From a checkpoint of a small transformer trained on Wikipedia.
Size: 22 layers, 6 heads of 64, MLP 1536 GELU, vocabulary 3212, 40.6M parameters.
Architecture: LayerNorm before each block, learned positions, tied embeddings.
Training: a variant of Adam for these matrices, 322M tokens, 9818 steps.
MLP neurons of a small language model. Each row is named by its layer, matrix (down: output weights) and neuron, and shows model dimensions 288-383. Each number is 500 + 25 x the weight over its row's rms, rounded and kept within 0 to 999. Numbers have three digits each.
A block is one neuron, or neurons of one layer that tend to fire together. After each block is what it responds to, as a language model described it from the Wikipedia text at the highest values.

L7.down1126:479468492521480466540485511537472469490490443521489481467496515502548562495515494442527521514477462516500473481507502529485473514490483510522462521489496511498496479512528530553491478509476462466527521484489473528508515469492460549482508474518494491540508483479505513478515505472520524476
Final digit of numbers. Final digit of multi-digit numbers such as years, coordinates, ISBNs and vote counts (199-7, 94.34027-8), plus final bytes of Cyrillic letters.

L7.down537:491480493524493490547452483512474496489514521498475467504554558505526519487487522429545505516498540468503456501484508493522547523504531498525472500526505527506528470516515533463479499504469433529504465523500440527481513501477472505462494506522466510519522469478466503495503526497501522505
Table cell separators. Pipe separators in Wikipedia tables, often after empty cells or numbers, plus semicolons; also "Website" in infobox lists and "married".

L11.down28:522503517522541481452544520537516485539472520448480491484470463439469480520502466493495470515505483496518494465480511461500519506506487528562515505507486491458499481498537513480503475498491468506490493557513457461496537511498551479506480483482495491545483462524467509479454481467518466529
L11.down236:513505511478469513530466483495486553512453508470470487528526471506533503539522534523520503479478489501541498526584456495528507507491494498475483501520500471498548478513529490536491551542523473503511482494506449570495524462514498547464488511508473509539480562516451537479492498462455469451
L11.down441:496506518480492518494515512543512465457466517485484513518475430501500489511510502500484487476463471501496494483493463494494461529503532481511487515480478502517566499460542503457536509453521497498486522473519465512516527537533479525470474479522480511503542474509483498480499478508537539529
L11.down466:515479510495519498510512517498472504504521500473495483457453475522505482427550513535477509492541496525522518496528473501483472494485506507519509472498494508518483512468491485455487505520527492531507510473474507523492505499550497542509506516483518557504530520480510488497490496476423486476
L11.down484:454486483495479486511483512501517509485463498467505497492484513509447466539528514558555481521480512478506520506487454460491472482447466455534517550492504504505531537504497505507471483501554525509508533509513539473491540494524554485516531494493498537483531537499472493521481483536587507507
L11.down817:492533497539471500514494520495496460478463466502513497493494462458478526476517501491498510493488493519484503487496488477543532515489495508561490511539548513471507486489525501523513478527510550510483500528511485451535473461532528477512544479536497509496523520468499472515498538516535504493
L11.down926:468437487525499519476497493540505506519488494477516546470489546475502504478526498472470457504523453517498515469504492485475433494464524532517488505485499520486544475428528513513518474467481491518492510475485455500495510499499509549488491489523497551501480522497492523492547481528458487507
L11.down985:497477517487487497497493524528478537475503479495505497501498479519487505495498464539509511512433556493544496487540523536464486486540492559529470511487553487520465465500494493499557522492525488469509520506498508506532466495485500489513449517477492492474497541533482498446495504505480525494
Section and table headers. Word pieces inside Wikipedia section headings and table column headers, e.g. Source in ratings tables, Album details, Position, Biography, Reception.

L11.down75:512506475474496461516467542483516477502526514456509489456472549480522507495546499500510517533501530505512494540520466440516538485509476461514502493472480511517485476490542507521544514474507556503509466474493489487530490530544468532467516506512510537489545497532509519481552494518493546522
L11.down271:501499517505542514485474512480462507515484558522511489466487519528509453473493517503466509516503498498507501520511493496509494470517516443534501508482532471534515514521516466486500487523499458551497532534508475512509541480487488502507504541509460490503558493482474492494498483471508540440
L11.down444:493475463443481452542491533486496533510476530473482484456503535459511492518493503534478514565515465536512505483540507494494444515472524510526486509508519515544455500536536478548502469517502489496499485491499505504520463498494477537483501550524480499518484484513519485500488516487515512499
L11.down626:464455494502488503470454509481486492482493495474539485482530532523536504506499470506518487521505522504521572482478515484485521489483488516493525505481521487502500492546525530551553531458506509559507454568491519489557523494533479486482532448465516517512509471564513512494505444541496500499
L11.down828:483496492489476497447483505523493494462475501511492489483478544533541510504520483536471472461524467468498496463522489468539477519487491555503554506497495473535451482485522490517491445549500474496558500488495506509507510555480525479500538481480483516507505528521474522498471526496555509504
L11.down871:477501506472507515456498511488433515441489498494502463472476541513534555518466481539473450453515496474546512475519507475527466506499533514503579485520480518526488478461515490509508489540506493477530469479503493495505467524470511502504521530487499528487514551533508534534490498486523537479
L11.down875:490533510519471521495465515495455469502489507504508470467475505556478568488475499499529467508533507498487514519556497498514481526495462518528506481491473481536496464493502531513502454507470504501573475496516503452490435530469493445456513507508510520490483534527467474461493513480504525527
L11.down1107:492513500514527493465470544514550508512479490517512475538476493531475505483567518546490486495501498466526480480500491503546521502507454467493534514515488504484484462519466491514485475510463558534504479504529463525487492505517485518479533456540465505463497523453525495483453556514521499507
Final digit of numbers. The last digit of a multi-digit number, mostly years like 199|3 and 200|5, also ISBNs, IDs and coordinates, before punctuation or table bars.

L6.down113:529516479523532482492516503506498532465544510500506482498532493469521501504504538487473541482533529534474532532519515460507508488483465535430462498546463459515536480544478498505516543505511484496467495505494522534546522483514511481514474492511525481485508492447525452500507541569495505453
L6.down221:452508470498516475514565517508480515474552497474500494503490494496527482525495475509498555488530483486487493490562469485490526521538471508435490485513508496529528485567485498512530520506450527497466505524496504489511530500512493490522470472502530520500510520485518467503488514522504515496
L6.down351:561527471518517488491516494516492506463537510502497525515460522506511492537464492501504542501501481485530488493506501530477484477492494541456505480519495514520475528549526499508457502487484472546494534499489510480442454517503479534513487488494488514481513471487493505532514481502483502506
L6.down1233:483503484484523546515503477494526538486490498469509486504479496544529461472508493476492572507484509513471474513509473501518461504535471489500482497512489504467516526547482490516497508506492498521480539502494497500467521459472503528497530517509484505525470490509516513514498478505461531515
L6.down1285:496508484516485488501513509509494489510498508468510514461493510529473496487548547555500488528492499476487516449492473494499492472510508499473475570554478499513497490546525478521527471531475512532482481496498467514522484481483515502492514484470463522459547500512472530512452480499519521468
L6.down1293:494504494501511470476519498546510458529540495506493535524491476507506554523538494473475512491471501516512469557463493528498504517435481505500499507476497522492480485489560496506497519502535507514521491423462495474501509503470484524496530521461466485485484492552473459504493510498495519513
L6.down1322:490492456482519466515504529484530514494493522490491498488540486483500509498517518487476531495541535483503509509489455484497515523512478474460461523517494459528515506535537513499494504532514478524527523485517496522491525522490503493500487521489519491473499517481481518520503526535506494516
L6.down1484:498503495482529498474491542521499470509542501475530472508487509463480501488505518498548477499531546524497553476490494494506514490524509461527471467541436504497445469509536516537492457522512462498503472549515482508509487504484477525524505536556501455496479536456522481455501484479469510472
Field and sentence endings. Tokens that close a unit: final digits of years or coordinates (1950, 80.27000°W), table pipes, line breaks, and sentence-ending periods in narrative.

L7.down690:504474520490483513519568556463447501481531488486542518510510527537511473515506458504516467522453532474523518465482511534498510459498487504483475461496478512504474521538532457536496507522540558443480481486448523494518493499509521511505483487492535494478546504474500512471510474486484478529
Line-start label words. Final piece of the first word in a new line, table cell or heading, mostly infobox or table field labels like Density, Kingdom, Team, Schedule.

L6.down214:518507503506478503527552486461464531504493510508493507504476500540519430493477511490482512489460513491497508452497480541580532499481476514475488493464487517488468521470503510476498510507518485472512464475427516458495523528558437508485512499448509515506466540524463483571525512521529485491
L6.down348:491480518476472488516561520522498519507507458460453490484478511512495501503509472509495463481492506502518435498516522532482487477467538513534506513517489499487481538503514510495501495506542528503420530495493506491501500516499509509484528543471531542495505523512481485539539474501513474499
L6.down489:480515506486544516517521516518515546476483482451493496548512516502557462526497542520534499484476490505528521557490458492511527527513487499480515505495520487520489525502520482472473493491508501466450434465540552506517497516516529491494488503496495501515532485535501466526492512494482488474
L6.down743:517544522533505505531533560525525489479498460479491489503505496493487475454511485508497493499509519430474473461508504526464478511532459528549492478493525470505499495490471560450522515448493488456513498490525469506501474463487476517518482498493455520520552504501508494494501501475489509490
L6.down913:481461492527511494527461476517506526454499513485505504483491539534535504489482525477542530498526512488483476500567487495490532504493519550464473494533517462486467502544490479466496452519486467499483478514485502484496514478482530495481518474530507505523495504512528510494468491510508498478
L6.down1051:475492504475512501500497485534463494487489482434546558553487523484492449512522476458504520484453480487521469483481458490505488491457519504516487513527531519569489512461526519539530495510481503500488531492483535458474527519498508541460510522513520555484542561541459491600538483484487465494
L6.down1088:514489514496470496498531529489496508513528470481500496487501483498488526491489487520515477471503520506514502489476464472507457465465521478545459510523416442496502527509517528474476517528496591504448524508488496499542517527493516505501487576486491522480507504485522491521479478501469514518
L6.down1446:471458511499514483557535489491511488473510526444494517481510476515510517486482466508473431505512491506486484561540453523487484469487518534522459492509515510482462512525472455409541474515488553477495505490497519513519497466469476484497510531469525501490509536505515522449501477552495543519
Structured field headers. Column headers and field labels in Wikipedia tables and infoboxes, such as Years in "Senior career", Votes, Date, Time and Apps, plus career in section titles.